{"activation": "relu", "attn_scale": 0.17, "init": "normal", "lr_mult_down": 1.5}
MLP neurons of a small language model. Each row is named by its layer, matrix (up: input weights) and neuron, and shows model dimensions 202-329. Each number is 500 + 50 x the weight over its row's rms, rounded and kept within 0 to 999. Numbers have three digits each.
A block is one neuron, or neurons of one layer that tend to fire together. After each block is what it responds to, as a language model described it from the Wikipedia text at the highest values.

L2.up796:427496492504501560539495535513448530508375500466502526550460500525560491484492487415557426485461528533499469383528554486541514458418563490547509493365412569495423486453506515446503455480577521523492551478453514415472479513436521421419453501560510478531506559539532439498422498495470434480508499489515429540468523455561490514557549511570527516539501538561527469441542470463579488529457
Foreign-script pieces; article breaks

L3.up195:579619569432471493431547530437496422553475515607417433395466443523547500443504562482506530506429497487553525446537531525555529477528507524545477532460493626418538556437485416535503511569436454522491474509554528515543533535488533493461524467515522401476577629502464423524461389421512432501478556429590557535531529521400392537455508560506488370486505494518411457544503440478504494526463
L3.up1089:510450511416516487584498510436461500496447510543441545467533472488553586455492461577443470527553492505558586514581555492431527539557586498527480457518512516422489430455501484466507459494457430527478391562516642465449551516470505492418484451504580513518545595505452519431383374559453477579480531509494493559469562645503584533542463507550467441509487502570482434590531433526569485468477
L3.up1494:549528463478518422493542567525560482439573504545532527467523499582588459440505515477484490516469522533648475587445465515559481531497528463426481441498486572532552482466489544554465494593470526539481470545528348511500491488403475507502467490555473429498510663454515505489440350458554448556556546487577545500529508628560412467494459551467519518497429442515423456513485443526491459539559
L3.up1807:476436445542553430569522530415486574484434521503555569506513410450566544454526440534484507564522582571492637482516532563409456442533627501485449472419524511533468566502547391435479564503486501511534485513429466491463464535480456536402519434575459481471527483463493534424509546491589458466468466456555574497561548554445552475485532551529512515403499464525495476430400546496532464524486
Verb completion endings

L3.up597:536545468449485423455417503581468557482401504479442535487525585404535538503566539554411451460413561412526529577437589448442525443496648447434451480526494526530471441506543501473497583432394530601452447557470576470570384502505522518554511465567461435473516507504484500446521455401483527504602496486472540612456492442466616488500528475453489477540511546470529497572367524566400533483513
L3.up618:557513557476446425380518521514464521542434498464413491462463566555507550553508564528462467510497582476458525602644525577490459466530493566617476573505481468474360605504447544516519463527511490570558514550514481432419370423536517516508458514456577506507484372526502458435490562443521623482501456479508469509558529538526466488526531560470421467509516403540609516480443535455473584547447
L3.up861:454506497531478475497558524489550432365440490566426426453522627475498414465520461479443481434466533513361495603503455502457490450512498497607445523477455435487568567463424520502496539507486439535514472434446465553436382434377555598563452486541547475452440506535490553497543530501497496471537535461465526531502465445467512408500398530479423516534448519496477485559453549540459557524460
L3.up1907:530546527427538462447502454430502590514470468533407518453561564450526430525531512461452556382469516448490513477415531487584486622582485519531487508478405495563487554615526496512464506448444476555384584482496503453466553490448493542451432439542431477530496453453397528468474500575418487555560485574570469581496557544468441498531523577517477512470586487449529529627464500551475499446521
Final pieces of names

L3.up277:374438565539563568514475511520432479447382487618479453489528443440570400495522447501483460567482437483518516551465468523498486470374549597453451431560484449483453497532568470553419485494508403519503523482450480491507482479510507501509434525558470587504487584443557487472543330480514553559490520459534505464484442444554491411573570482452434477433574426543498491483476486446576455519582
L3.up593:408497416503570689539461482501493478539538440532446531510563461552463504534558337550545515546437503393588538560465503498520441464433477451560570457542530454540482459536543481488473516520514498486512443581510480576480470502580492501513503554468528503554524491442704534452502518543491561507536525553472406409481483533545417532469464426576502462398520520442440490536506472512643436455540
L3.up1049:377409632503560556553493473507511463538349473418477426424551442472491406466589420527518488511497486442545626540470476469486501521467475416456457513492470543514495471420545474467520497536568391513442424463467502439466416353514493556491411476416485523529499535485455573557526584472564445455484472571498464490546526563495449501565531489609385466479531446537554437564506505437544455468453
L3.up1325:459419613513543695517469480519407535518475426518459531494543436495496409453563409522537493516502530582519540491599428499520498469448482432442487508604535538558522517503547516493520528524510526487420543565505471585516525444489532477484391560420460510558368500525555540530491535467433436395490518493465532511472434507521487517465554505551452485395515585599549330539468444439561539423522
Table row-ending cell separator

L4.up14:450485618501546497475536520511479425501408508486483436481453538561480436554510469422474502536599547503540492488491516465446565593424483536523577454489502554405545493534480519500470544556568460472512471480434436502514496465503574520526513529504595510454387485523419435496531497501514475562497501534534434545513493542484438503445494505490434484540552551501471555589558398467454413577515
L4.up89:524491457496439538505513567483512535471490532508534427548520546368509590480505443478426387500589536479535585631454529405491458463518503528584498460439439463552481447413415506525454571463485504573496551597481517477536372497478482469470493477488445548532477434488486518487434586557486515467534569570558375605565460485549452528526473504566518461458584506504483473522480496513442498511390
L4.up513:528566530538544409521510511563568468403531461562502544424495556490429425567452461405477470496487564567455502618466539521476484513445497535513417459540463448477545539465518509511457466499494524615541519529465422551438427453514555585554549454487455490573425539476465438470571413561559368506492544477523494509430466472590536473504459462524496521528509402490429500545612440482533518481478
L4.up627:540527567492531491485494533381407507410416533406466522499479437470516609518549575551573504477479491431543508468479488467483533453504572561484491561485475535505540551456535587556545453517496455534561466531521437495650548592465486519445561452460463495539509541367534389572491547546544529518443479499557447493526473447399459446490511543474536535484450394489491533486491466509407452396480
L4.up646:500500542495536443436501576575542531474402562492571514473500583528503400525539512545537454447549504481458590562532521556469462509597455499496540493507490444622600521570564513591556417502520490580510474548545520492481422597527494482482538443502492453431510451485381514496458584485549527488441462405491469594508513525510520393458473463485473349505478490520517501538456468586504452424464
L4.up722:499512540493557546553573616513587377483406561488415426445506433425498538518513440529501467544558478567522547514465562488473570534517481499459497517503518500536570510411454520495463549477446469474474474564548512518515489594517556473528496514562472526550474497432488584509481564536580520534472580485585549503486512440484492515521500436414471533502542428473471445486451467512477492604463
L4.up805:422494525548481487586486505529520540451503516565464505591474567592495490471524467489461532433447440446479485580493496472535491512442504478490456445458545433527481517541411408514474499459462519456459604586558468477467514499515567439502584476451529421523555506544465613533441500486464537487533533515558449501578570460563480507496502586465480524463476505515473521511501553493543543490526
L4.up873:539561493531481472567595503487503394595483615539469463492450518531455549464539567486514473529547439535524508437506447452501512497490493554393533546462450509521495514471548426538466460463461465527578508618449535546591484493539523474484459419441484491478550473452565463513450490475538539453590569429506469485488515527554485540458462497439562436468531484492493480457413469578493531495558
L4.up964:520462464480512466516469527516579419576445542451545510498483461559486539516512479569458485567500448546610584420461451549531517572586549383496561465531512438454582456485430546394557427498453558467517511437457506583599487574513525432515564432475562426448534510425496442544475454450538406543553459530370461503506546463427572504501470468508544466487540510444481431500575489427505484420381
L4.up993:458508495528548490443520548375545487472442549487531574529492603543545598500475461484513439517485466455495518664516481541486453558465529511396448467421511452450403514524473398406465630446495503533496512484511462482447535517373528485490503493499517511480591530548457492387408629409494516508542435507537408475434542571493471417478432511452491534496565480529537537466458461477504511438470
L4.up1169:372527540508419509482540537485534527559369482595548508537502549531409424512403469488472546498528555514549478535463528457571505535574530536456532518570453494541490461519499518474493465405509567600535480564506505456504476563485544564503430500502535580537470502525545492534439472512466408415429572502519491495519498471510492480486544591447594494518530438473545504629472459456484501535462
L4.up1185:560427606511549552518545479535638410464457450558408496533567518444410532436629368471519458421532559586511510535471478517481494483546551454471511562488474420551522573490527496514480452474462491509522438421403450638529544461488549498471445472387647486442494443521476438474484438523540472532450511501463443535523483537390559466552548444577488532483471559478509542527453507484512458545492
L4.up1447:564499517434477562375517534439557512443386533481491606471403629473462481505454480613463558461470587479581502484539468430485513457523575501453419514476509517474555452502483475525431495568454540514468486570448462554434446514441499540469435422598514525479501441497466638529496568617496446535567565474492561533513512584491452505479499460518544576492511413485550539516494495548504484520474
L4.up1612:614495541428508457491490546559554556543444521473473457559571509442419496479537500553516538476561430455587488518534432534540424525555519493428530517506484496485534464523467547490600600442458569535478510528405486544534356497473510540449522514524583541496598435494484454431493538508499510517518469465419470524515554428510494467561463529548477430447539489457442490521511433494497519460467
L4.up1655:482503536516372546535591557430426409509472488533543509539427500550588416481516489444425504459500494407542475556539510477522570512485569524412485453445438579479477522533482517508486447550503539517435460451417338428556534596518485463453562451477512474576462526503474538423427571477500549529511484475509504634561489534510447519462468506502487559490428486451519500468509444543469475619466
L4.up2028:433453503425524528552602486585599550499456546503460552554440522472496544470532555526517508590511522433463492556504482502486407521534497545382523428460496440519443513495469526511480514571564436520564499500469510386566458470510552498532475553459494479402425465477478520467512492480495552535416514391513488516568447444483507441650451513630526471455556467525441511593402482567429428544390
Word-completing subword pieces

L2.up1842:513531492489474516436431542510496571516554505668565550561555493496545541592509568498516551514503396556489463583572435600498477507434493551360505500544484488572554561520511538484473559563465401508515532516573551425473588470560513587535488604496578496513532527503514463497469472474512564529498482535435532444496562491552547382549456502429541426471516380485531472484528480586533526402493
Wiki table row ends

L2.up1256:605438488537508495487551520499606568538589515634411539475460515591516550578490435470430492463568417472537637455644435395506482534548399514413625511557433502450459469470473487520525605448476465499469529439471532524571484473527526591494485485545451554458454471462647500416431533542566505501382481524543503515462480479473478515477508463446493526471478440546467530497435443447438494469465
Mid-word name fragments

L2.up300:489476556484515467509548501584576443530483455519375483502472502476486477367501376520516445505462525459513492511444561574488504475446469552564448479512520483464569471500557566524550420474531489519459504516478480542506497552544460426473490535566490519531504424516553440518444585449435471460523562470467514584533478534532406398526575557457485481449519452510457493549500548500518457492498
Narrative event verbs

L4.up80:540486503591467497511480577410411455471454412441541540440531462520449467417472444526545505451523460364479545534491560463499469486466508483509471446470544500458592455489524504559446503558495477537513460452485441591453536509478469511549526466551432483631547437483492552512428543500436453480411512487473526529447433459463540470514547447421390442410447426453542424504423437529500522498469
L4.up385:540442515589539455480426450500489412460492443599438537449407555462543471475505510415457515510513474503556542564419430463508528464489555443422555568483470571581548497486421519560515512504520503481533514475461418550567529463461474505461526430526560492597518490488394434467485398484550498427523563512450443637599546453492546458463537514436578561469537640535527579501561442487475486544539
L4.up460:536531619432562459510499512412446476406477444482505507422517521400557468497483579563462583503537361415587552480456425531507459511489509429499438537460497536514557543492536530427468661418595495490483533505544566533493512484445492495553496510442497514486488482443493558397485515515474416510478526467439603499507540499539465435492534481479510494505512537482499459600412435515399452610475
L4.up503:479468420449541489477596455476534476459488430506514546542517520467529450483487586472388534517462549526543523520458544547503524488511453520404507540502508474495547521469585511547456463543485456492478491489564520548536540544445556547457543441429551532564536503373551457585507501503469519447487552486520527456416665604488401527542568584564435484530514444517489519518642438563488491444519
L4.up619:507478555353549547542479498484525529517425544534459492514521501475519513481509437577449452445561507481538497517498550510491532505546527556537537550512548447587575478500353475476459483450441454478582440446490487504465475545490454529532515466489389466505578382474513472508471495392373511483515530516508531521518490489496522531449464518493544435462550519586483413555460514478498487514510
L4.up663:577521540571576559538495474523571559436509537463483568474475571445538558480429509498493490432546529478421444468567485526502510449571483505487435508547520499476458503467535476550540511423459520605455522550509463538438486345476508505404489434579631547422516499497488547509491526537542467553643486489496468529532452577473479486576586412468573522387457466488505476481561600482468427530487
L4.up905:438524466572599486476495461485504543523566424493483522436476370454523551518532405509444453554496401453448548499476480448470466472566492537487405570435455525471531415436397455506481498502486438505551409498472392553455519473460511486545540544478489459592483561499517471520464522497495508501471517466580457582477618596467530489580543518347418552482523552479459536523469421575534472469446
L4.up1138:540532549522463492566477391429428526314496432492378466548457565452390480421541538569553506479512472535474473509505429408483528416508485532434539519459440533489510479648472461494501457527444538525491531456460466581446408473501534534426579459516468517548487613503495448500503624486561452541459531457498478526458568531563547516467557493481525513492536475511513466486556576390495530621524
L4.up1183:522524456424525539511550494599464502493518496394519488539424448503467477454523578524497490519471480568609517495545449538485442501531529472540504550556586525458523556518484543532551505557418480546510514516467478512460519511544498457478468511508510505511456492542467465528560474522517546511445595387483444471434486430482467494484514540552502347366501533502484432544493458575456468416523
L4.up1203:530516482540628432415563514465429527429437492514494465504484484564496532499633474410494446514522502512477461486459464498455446460433559460548403464511477484518497470547469511535495604462503479582478562460469569527515620421437566549437518505452403535464426506592544496535539508496474482500431456454515557555489570421398542618437477527423491562513455500524466569589550535488477461409474
L4.up1546:514577488605506480496447508470454562502480424479486414450347460502522499437477511540552527443442389512460467617517453524487489443547517484434468542501520515452531481552485491544477519522494482489416560563541539593510457501416537524381549392518481459445478426511547429398483494564579479503447585481540564609603575493591492501526501542484606546527579530539524433501540450447483533521424
L4.up1650:515571457503511429616551358489500491404485560525484476500518515465531502486501494465458514551497428496482384538489554431492642426577474456546538479509546498459504464486462563593470562474464482525450533503437424496464432452421534461451537556475453572551543476546555515444491509595483514579502438446457528470488572529430510552569490555466499383476456472504430440514549472475375478443588
L4.up1789:500495486512540504498534498606538465426420557646534415452526499531511556406493564468429507498441479471567491492493522396486416383465414465468543613487524465439471611469535369608525561514565523513536503518498380522592478513448499461436482520538531538481447505555517510557533515502451511440593522491467530573449583684576529517507525414519521543428549487450489535466589486493456402470464
L4.up1804:469430532367461402551516456582497487418405449494440501398526507515545534552556506460482491525508496500576614602481576516525488539474570363438536538460491409516456408513460537492523481504510486522591433541579460578475504499514510594443436430508536414514544475462526547490441445473470469399472547513400464555500421572492545445463587511443444490531438496564457551485526415504553453552471
L4.up1894:553413513465589438564478501465453489363479444556479494461498491562488559457514507531440426509467488494557436478507447522547475429558481552473426418515473518483481465496435411524549486448460442474353526537516569488438553474418482605353511438450509433492494541400520483511431457397499393439486551522471475630536595604484510508413540545466503328450475545595456568524472474486517474411509
L4.up2037:481423430497508434494581469440540479493453529527568501527487497446472519373504445506532501488605525532470517534450473551446445457421492473466445505542497622545501484529495416567509476504541478498497488574509564486518488482398451435509505561473418513473362427416501462465392461522531529559469500434380498546534501540465473477438620550527483422453560494565527453449467443513492533573507
Verb inflection suffixes

L4.up574:504603521531492589419473482572557513473493500462487517475523531499476554391430518444499505482612566439481495409521488453445503431415558559502585554509469414517509458494483518436503543585447636584539489553339500554441493444556524503452522539507565492469485545529548511461503480464513470527621545477490469540598564567424526549527514578479518561556521476485481565487631550410486539552513
L4.up989:516551460474394529414549522509475458527481579611557495511471453525501482450500551480501557385571484518582564492542652462482469555499487593476576415526501514521500589523502420501486538506547564552531523563448552442508553544624449462560559461525528530454508480426457575529621431511495488553499535486484467559533509492365435444513470460532502571516567506556468479496503508503475617544578
L4.up1098:545461528502427522520492432555470526523473436518549515467533538521548433437563549468676501572484520498454557471556440489605531482456503503482488502395457496496537498517528459579545494466468499481525522506538497526524532538494502480523509514480427521503492492478506463485470539505523497503486428561488494507493528441383475430453458481485484461548492480541535604515437377555460537530579
L4.up1224:482501462501561488478467478479511517482449513455556523564553514528487461545609428525577507442551392465499580500415552454422512462555571568475426455537498445509429559522527507533569531517499504498487440507454608472524543473538370490564471442473550436562510473354452519521461446550509508452631469539424384547494522551497536415443519524575396462426480457591499529440528523450575481511411
L4.up1289:515558550515454602504484510465489532506438491555519511558535441498460480468456524491658482536560515481485582608499592433438473500449599478508493449428548390489425524447468434355467520467376476521495563508410476562565512548544425543520447441501467469497501505477538514477513473602547461543483513504554545574560575523425568493527536532448423509477539511478506474540501513520475574536509
L4.up1296:565485468528592613417482481485497541564516503475543468571503520573543428499477538510559408470551478608353521533433582527486514490431579491456473606541505522471519536472499482487507550484377510472542412474549515444446547438484606374356475440466475554459407455451520485507500523442426508519538504459457458521485485472607495528558514553604493474523573523571440407549526494507528572548518
L4.up1438:460547462525385564534490481466559452441557470579463454516475561502513442395463520458446482416526478573514504518680516509422519502458471450489566484526461509462470581517440492553549470446393456484463529549464518408447593501477534356538462517542488453408464437483476547486512506561490521533496539511479482514515514516483510470538524576463449455574452564520553511499560501494526487506479
L4.up1452:438419514481479500530451488423433528510463440451436463436475553450485540526480565503446434465474492450598629528514433411548417459458554426557571450514540622524561440427563493508538477431563470477495562563496558459528529507492535483509438482514473499523445432399519499582483464506500521476506456539585480535500489570595474567506518540500562563481512517522519458489426478490498609443534
L4.up1467:458510528493519442460405519585523553481495468626559468472490539591535456544448515493599452496419526513453573434502512422428573452428472484571580459382467442521496470479490468456468555543426513490508598515463548425588432572583488416509571383546519563478520533514510563539534434547515579458528501415569473516548523591523504558544560494533487535462486496495460484577464483526511604589400
L4.up1517:538409519452406404472506587606464523509493497429418549553514521635470503420483493451495467500528535467587631465551564488513478494403510477410520490568489530493467458426488481459492520476502593519483489524505525455439439558595511465513501546481556442522585477566522486520576456448456442450520577608439570458442536469378542444582470511467531463500489488518500444526500440465533568489509
L4.up1559:383512528602487509437501532455499483508558531507535509530473507597477601517463529438525507515445499589456401622539488459426453464477489447461496386424563545523481500483560498541467498517535494490465474474461496518508556442545554490468433515539573505504483520496489409410500497482501435505479509494464552497546520541384523464511571536477481525523460457583442458530473449494447507584461
L4.up1866:502494596504460497532497507412463508493520563452543462491506511449481518430527467425525497581543482459481599487491476535465479482470508431498415362541525524496585507567456395525468494437543453456391538464552528453410563453488489487484473439553428533579529471537642507461588488547470476531482537537561474493484486554557465470529456394444507460387436574522448567547527457534569416498432
L4.up1880:502491429457585533410545459404479428480457428519507531544513465459550489560422402656532441532509472548496518520551567600543564548521418507432526507467519471478556481474560522481427519391551436557490505487494556507448451525569503506528549491433606569537465340527506540472455427452459435487544524560563495476556423505539485495545466470439479580563491621495484465462519501484613325522478
L4.up1888:435560486483465525488491559475487517537413493488493601497457520396523546587469496520513517514524491549478519474518514513556612500534536503498554503514506413429418460463530507508483481542502462470561566409475456488544560475592450499489486567501444511504489463518495523468438437531482445481444496422589461493463540550482494477450518560455427555539553420561482447487561413584450510404478
L4.up1910:475543418534510520450489534478526514574490501525493460485401527393495463427430546481552438503472462552566620528504520539527483481481526488487512566504516426508534494468517438499508518493496540363462503493469600575483582482466466503466458495544491481492439561487538504525460476486586403539516440481546347440442505495498468547609581593470437538564550534526541506430501465503508523578553
L4.up1947:456573414537420517434631515478590549510528481478508563452502462442484536519448568425507515590531504568503519485548504473491433480540464482518470433514545471530574590516548440444422505502562496511515484530455625502467577517522548511491453581564480531574624534465481460520526468465455461499469533369490429436625609565475480559511524464370462622463467542506528510487520480497489450437465
Mid-word non-Latin script pieces

L3.up135:412544469570560536408617540502434398490473411511554474525522529520540547446465451532526519470547459514520531586532609495479540586502445523564501477502443504467512509474452519488561402495554414536468498433434428428450493466456531503363421542542535469515527495503501519525505423529450597477533564472478487417570464511485557517543491517549428440497411571498486459562523476478493502555511
L3.up176:467543527500602510406497565503479479482397465543511485522501509578496520535514603484550437515436439487505529547470593442548418501430522550445445502478509517516483556536517508517496507476485487482484501521483482525489532493467509474538507435487497475520507531526524424449480554542424534524487477535498503521537492516532421416467572486557426478473504485550542560603541499560394440513447
L3.up674:467534565485503595543481463481578481459414469606475477496520556604554503461516471499541514444479497498466526464546570520532442579497499534467463386465486531469462567415513515494477526382489531503475548525478498556508488490537508425522451525495614513515451456463487498440489517512440522568520537555497474562516486565499454495540556550502429526473483479499530560521584524568466424631505
L3.up1518:475467486541523496530444486469467472539494543380457457551532520513532604459571444492544515498514530537566571534425506519498535457501495444497513578539501523506441491556434507441640461493565516531472528508457475528528509496546592479492447551467552448515524447523474533484534502417482517529628461514477470523570505531515530493557392439522417430511479518446508605603566491527433349592521
Word and heading endings